Weights of a small transformer language model.
Size: 13 layers, 10 heads of 64, MLP 1280 SwiGLU, vocabulary 38692.
Architecture: RMSNorm before each block, rotary positions, no biases in attention or MLP, untied embeddings.
Training: a variant of Muon for these matrices, 815M tokens.
MLP neurons of a small language model. Each row is named by its layer, matrix (gate and up: input weights) and neuron, and shows model dimensions 192-447. Each number is 500 + 25 x the weight over its row's rms, rounded and kept within 0 to 999. Numbers have three digits each. A neuron's up and down rows have the sign that makes its largest values positive.
Before each neuron's rows, "fires in" lists the words (lower case) most often at its 100 highest values on Wikipedia text that the model never trained on.

fires in: "with", "used", "had", "of", "given"
L7.gate679:466501491447506547495499504483504466528530459441525530479464539497545487497454448498515503478508519471525476508494492494507531492481545498482520525431464508505494500471487481532445504499452525459517500563497517495511471528477506492519532473499518468478498511546516531472520515484492521491545520507493495514504501510514469545462515466491488496481497471512486490525474520469502538504506484476499490486491532501510484469495511475455482509584477485525506531502485512483471540554455468514454516507504489502498471520469491475509522455487524473498474486490491517496481491488541544519488513514497496514448470496540492483505510518496482496460475458552532505457511511522480532518465490488555478487515493487450488475496512513510454516496504457496523502463462522487486486535519459
L7.up679:486512515524488537467513501471546494527528501535484522477477486474516495485529468526519490547485549484485503483510519497497499500483494526537513526471496497506530466490467502487522480508497474478483484514505516480526505499427493533536555518527483477539523512524501489516492508501492511507475513519467512552487468508532502473490536535490506539485520482487475451519511490485463477483545532537463489502498497494522508484498491495519519482518474510529515473509503551490510495504496525514485488499473501552459458580521533505462512477472507495468466528500503492460512535472480470527498505490516492495514450525498521541514492514456455510462533492510458498509479484496488521465479474486505467473500472530555496523537540494514487503453505459461508476494492482497447486543485486

fires in: "to", "of", "by", "following", "through", "due"
L5.gate329:527472529482478491511482497478469508501513513471503485514554475526474512466494517506483493513559487502528503468526461531524534512480492479481458503515493483482494459474483470466515492476484510496476501511452507487508505462476498464551492473507510545527557501541493513459504507520504516470527489506523459515479489487516479486551498495551492525510513499513483530487523494509510487496484503525489475504513470470518495492472534547501512491519567520512479523490491508429475461478526516546526535449513491508503489507553505498489524499492501522527483483491497486503473528482530529472516502450519507497467462494536497521549518503547520509434502500480499542525537486495486503581475480495477511484503553495523529502526519498503546479484505514479514525477494498482497515469497508
L5.up329:534541484504465521496521487481507483505456542491486495427520490501456503485504491452502536507518490505495509481519464534513526476491474499505475520470476497491535486494540492479499529549484476498496505492508456493454468502483509496499511502472490480508543538471496463500456517501479536482521510507496519492482495521497521499516483509457487488440484542496497443569550501516555482510515493525471465505496519486480533496493520516484535492509496521499481539504482498494483439490479483503507460486522508472507474473491471459522514515481568508487505513472454497518485549549497516519490477514505497464506507480516539486472520525520541497521538551512512533523490494456510519488483497520510422484498503528512513494501506516531490506498552515499463457518493541475512498500544499

fires in: "at", "so", "party", "too"
L8.gate641:479462493546458513497494511499511470487539506458513508428488465468526548511462526523534491524490508510487508507508515498491503478502465466498499505472512487466522480480466487539482466479492512491513434488484544484505519550503535506453512507503482518486503512504498520509526479527514506502459488503503560498478514522507499495480481496504499522538511504494503456500512464476491449461480476473519507508497513509509486502492526500511482488517476498485450502518465507496475517463552482521545478475510509486435462539518537512491496515469496472449481503508484492552480503503490524543528514478549472489492484513472455531512502458505508517528485466516483462543461491475504535456459451457484488500506467511515507539483518513475469529501460492502493493499516517494447491467506489
L8.up641:473461481517517547515568500506493509498518492524490528458534483482500487452495522485461501513517465547539494505484539526500523500464499488490519474519525510476499519461511463504523502458507495508487482518508484446493525495512552488463510530485455523517534512543539524515473540454495481535520472485527537516549489508515458510476492484487484522473507460485485470494539462497474517470492496512522483514511489483475503448486516528447483460501538468539501524540542512466522460494510454484533540478448482521514496506507503484472522550558537494526541485476510536467501525466531532492509518510525511513474487515489487528479527582518492510507485462486485525516476514491471544476484517513526476510523460493537566510506495479475498483550505504510471467495472521523530488527491495

fires in: "by", "from", "to", "of", "is"
L7.gate196:521488505497535504507492448474479526467516501516477522463503432528490490510503519474522489539548473490517494489516501531518493496499495521513498452515494503503528519453489464510468549498543505503513466493532456521514468514462528510458471476532516465465537496475509549490494499549504528504518532475509494516479475488482503503530502503535502521536463521549508479500545532512547491460485483502490537521503486447458476473482561492477503516534523499490495482512490491490500492513464497519499530471538485517512525543506516517468517485517512550505500503491496490458537497529521514513500491544486491490483497483512510514513472517475481495428507501474483506517554523494565528501539492444499510550491461477478469486516505492535485467505521475522509497448541505518479487522506511
L7.up196:492498496507498488509510475533459572443497463466471451519509471495519501521512508534511565503483479505462534499506456501453476416542514512480485468501464500494471513551534532499467483497493509485520494546498511479504518486489508491471514483514501459492509481479460472471468513489541510498521503480526523514503481477530504487466514528465448576494474475477511496478504484466526452503524544495478451441501421478520535542518522488520498481515517486525473491500478500497496505438485556460492475525503499525502518520463509500505525483484511508471477524504485533524530514477485522515493476481518534455480481488510473485492475526508485483519504555507483490536554498495497461497465479499447518504466490487473493490483479480497522512505489462514456493500482519487510458518516485

fires in: "by", "with", "of", "found"
L5.gate491:483471502465510518496493532509509475511552525460498515536481535519516486501502479502501488526528523499482508522485489546513516505512550475484492498540508496500507564534476503482501525522514510494520476479491481553481476476512541463519482525473483465500512523484506487510479511471491546486516511484503497492516473566514520487497473480491534495521559487513472519499517534461537485497459501516554482482502493473455553532475497478477514473501539539495493480496479522514488554511530476474512438475522493481486433496490543511485492491468495506464493527509495526463522529480524477522505541529533472548509498504464501493535465518470532496517482508519544501509472494441493519499510542466473514484517503551487516519553500511497516515477503454517540494544440518478548481520488496
L5.up491:449514487480529476504548507509505455477486530511464507522492501539489487509506464491507497532511452451454520527525483497527521515510526509499508502489518509550481538488508493501495501520541496525544496460489530500516519494488513516504532532534482469483541496472530473499501513484503504509479555468490519516486453537501523496496513508497584509502505485456487516472507484473516515506510530507516515469531509440510532510566504478487495484506513496563482501522450478514463516481514490486453476480518482468467433538517572501501529488484454475471499537493489482473509506493496503506507458550551480500510497491475532492521480503486508512516487532514535528477467482457553520445447521503467468480509494539512482530548507488508508509495538497544521510513481497486512484488481501

fires in: "to", "from", "for", "by", "between"
L5.gate376:499521503478511500495537487520498568509545482533498496479477498502524518505487438512489446499490449473519492442494504516482534498480420497481494519473489494492523512490492480465483523501500483511535516503530527533490473461552502517446500493433506506475496518490493490498538486527461514550510522477483553510487489544452503499511456467540495499470516479496487498505519534471514504453470488506498520511489492476469521458476502473469477494504520525480486494506453491474472485489543499500483533563486516587481490542477487511493512499500483502492504472514508478457527490506509493530500498530502529518506452451511469507540528486477504444466495516498477587508524524470507507512501481481528469523462480537499493496443488480466498496498496481494469464504488497508516444492486484
L5.up376:511504505482518479477490468479479506520501509500441448477502468504477458467542483503495506526506463500502465498496473517498525490486476496535485516542473528485479542489470484467444460524491531482538505517466552530526504531478505489464486486494511495514456520477523453497506508438534495488478470492445497506511540489540487484515484527499542506531485495486502481459478539454484496494501535521524486494534541553475508491481528501480476532516493517492475461471494507499469487499499505505506462483516555497492525508463518509531496500506504457491516548492485488485518504458513502519502484509473484472451508504536525471502497523471490474495510521513495483496508496527479485484526496494505457509539510512457489520494502512476521490498545508512482465498490503510527507497544455

fires in: "as", "like", "especially", "g", "unlike", "var"
L2.gate1004:465466496511557498479494475473492508491513486527473499520494501486503493466487510493527479522510520474532501537538479496525485531513508473472491455489491523506490517495534432508518509521557500452487473524483469525512479531499495462458517517540503479528538490488523509494435456501471523496489548523520468495510537530524507439498502484484503473490466477475459502497489494534506472491526515546491532495523483525470510503496562509471485454530509505509494482538468497519490499458475500500483496509524521506498482467495506481514491481471553517483503502498501480484495495484516503532506552567495470480502535507488474515492506508463463494533495525493506468503509497540503525523503533512492489474500505467483492524487487493502529517523464491483520500465520524509513509464480528
L2.up1004:460510524471555469494541498489522484531514487495502552526465499458531509498494493505506500489500521466512458505526495475531503523516496501476503490504464515505511482450501497489508506495526498481487444524500484515492465514490529490505483507497540499466530478506518524503462472504501471506473531515578458495488487518526505496535501495538495494525464436538510467495513512494502502506534443543469514505523474560490511506509513507479495542463515524528511481480508505551460505479443514481460503522498504509480526505477498494531501493458540462471484492520529479470477522469482539495497578542538460499482531505481504558481496459474490467516494484520447471506514488509464536510462493483453506518442483490491463531499502526494532503539502488505515446454487505522501481479517501

fires in: "so", "very", "as", "too", "how", "at"
L7.gate500:521440461493528483491461540469508510522507480509485524419513503500518542449487476512492461501501556500537527498479496490435476495491522530471502518497452517494546495512523533491468471481499529527468504496488491468484452531519472498502531494522460530490457463475534499522486463504508525488474506513465501501486472482490478503502513492533460509509496545547453478466480516478453461484520488524513502513492510480490526496530516511480522478518495527512498511513486492481542500481510454436518481481518527503500516470506444516459482525506513486493528495494494455480510515502507512514513509519502509524511531473526481496489500472476526487468460486487500458516526505490482464500485451460505517456501531496501520524492497511520462536522480486523503495480488480496478487504521505
L7.up500:510449490482508486541505476489507508473511484481442494468448518517527525504469483531499447489521529484502460523507514547505507477496509484508543484522490490476498499508507493500465522461509561441520428469506496480443511529539525485471495499491490471506527565479521512470453512512490477486504509496460517470456502533528479547519487549515445540501484522491496482527502491470477454506463538500518512546523479495481498497471513513439486504476532445466492481477487529510503491520497507472472504474494497487547492499509509486492523514527511462463487486513507473511544526484498533495487464513496562536479479491489495505532476497520550493490494520478479484522497539477485511522503484468527480507468486457537500482472520513516480496494499497474505486556499458494502493498505532

fires in: "with", "of", "have", "using", "uses", "use"
L5.gate751:528539519518446458535468502505500509514459503447477492525488539465518515468489480528556505503503514516518483521473515490473513483531507498532517542520515514485513485424478507475478566545480532479492469506507539526493540516486516512518506458481506505490537503491505493511512497521499521530518485510512532543541479493511508498531490484510502466480521482529501473477503473535500493499493446506464477495507519485526548497466502500477537515542512520488516496485476544497503521492502489488491508481532485466509478522513564490463540504522478493491474514452438510468498520501500485502524492490519492473478461479449527495471516489455493462536501461478463486447509520503482493489539508496538455507460465473557451441480488507484407488479502490441490476475477490495506517547511512
L5.up751:495485532486482511521514490476531500501489487494500485506439506501530508472491483499506500474469511499546495526501511507508501483519482483484512514463520517494528461466442501489495536519439468528498466506507534536514522525502538466521526478488496484517512501512499487497496503498507518526454491459502467517525504519514501524517510508481464521512486488552503517479457453484483481489505490508491462470488520504541501515483450504481477518530482494454493471549469524497525486504473494500469503486481509537532476554505508512512505515480551494511519505497466465470472520478504508505505480521467487473462457479475490490480530487476541494512467533522524470506529505511519497479457483481471492491478453498518472498536539530476449514513529472474449477453502503497504459505483546

fires in: "of", "more", "to", "in", "first", "most"
L7.gate720:483531507521494506492487495539481538527498484493496479491501506515544461507497515501482487518502559497508539470531532483462506496529519475500482515475544474491550520494518483452441490504486496471486487530500533472492519527479474489523514509474447466505471499475478515480495501490473537501498555504494500505470495490495479507501517485533455516504500496500464528518510520543485500471524486496473458457461480504525527501504499483557506508480461515541485477490478530497524522545492546519509516517495512520524468461477533512503476510539503525509483476484459466482500494503502487483459515494503499503492484532528479544534500495479483465493542523489516549493530492474520450472524487584508504498538517528473493498470526508468527512487515506463511508455555446431531491477538472
L7.up720:542536494467487549494531489549511512498469495526519500469500475489504500485532505513489446457499499477493474514461513495496516475530479544518486528488533474492488535491510484511497522449517506507477499499502471498478497493475486517514468522448520484532475539462541532494490533532516514505467525497519503501492524501487549500527523489546533526500499521509541490515482503527494511549458502507506542492491494518519463520537518487441478511518475463469494471461511471501501482460410512560484510469516531499529548461491501494474487499521480522507486453504519472500496508461485574491503500538530507543451473481512524529496567493516489522517486508485547466491489498516526512527504479487432539523541490472482500509495518548491512493511469476502497514465523486504450460543533519

fires in: "was", "only", "to", "of", "is"
L5.gate773:499469504532551522472497532485485485456513532502505516470498513497507514555485472502490481481525494498491516516495502486493466517569497527498479491503534515524475478449507449509518529469518511476479494483489503527501562505517507474525526488484473510464489509473484487493467477481497471494491491494509506458462516550456513529489500524499557472468445548524518465485514509490521534476500444461475535496494496474520479527504515505516514516502545497498490529448497477520534508491583480484504481480518495525557501447498495516507524522506510514540477499524472455502537507496496486466514532499510470478508499518520513468503487478522493520491512477498518522474450544496498506528505475458504472508449476517496490486509506505476530491495580502514524504512518487485521490486507510
L5.up773:467537505540464489521487463492501464511475475541506515507479514461502509535527514504509514468505499541488535488489521486490507455531519498473496539515506557486520501512494503455476481506505472511496491502473508498510502459480489529448460524514516481507517469483473499521487505520514533512510523535547531490510521534541484477490505513518498512479527511484498504521487501514498508528495513484473444468462493541480522495472499504528501473498533493484523471467497497513491499488469519417499533543528490521463506484480448469538496515496516462522482480518519450490509446520530479508503536488536528481461502485538472490484536512520514494497497490472524538505470504490458534446525524488476483537488484479516474500500496523514505476482497492488495477459538517454472512510483516

fires in: "by", "of", "to", "from", "the", "at"
L6.gate92:485502528482508529493513484494489544507472550458506492494476489476450516509509513507493499508510483444479494469519495488524512521492508491472442460483477525538495510513468475507451506492492502517527513490506530494525507494522532485457526481520514495480511503471529506502512469496480468566481540498560494512450440475498508497503498455505446494494541518484503461532533495519547481505456518489435436503542500519508471509495504521461490486508536492494475483498526543480489513519533527517497536504524482544523513483471475489535531507501495511490474482450484456520472486493454500508468500468472485497503488528430507478491507498482486491495497542533499509522498449405498532513462468509482452479514470495505511483499494508483499487483506522468483452492495481504454511517520493
L6.up92:488498501470522510534465456514482506494478441550493487501482491489515502532507497473467523526516472532496522473539466539507503525489508487494450527461519548512508494502488444475519509489521456496516500491454468491537510480468518501520503505497474480502513481489502470518483511475509507508499506475487508528473449469514519517509503488443496531454478470470502516504540490430500522513483535479502477510512529520503525517513486451472510489505532510507496514509512478520513491460495511531456495517479462525524544513461484529522517522514465465506463495503480479486477549473506530498488506471502535489531467509518511549501466485522505558506527517491492506528516468471524551521524524490444490512486455509471467459505466470501526554550494513512493470492497500518494540499530483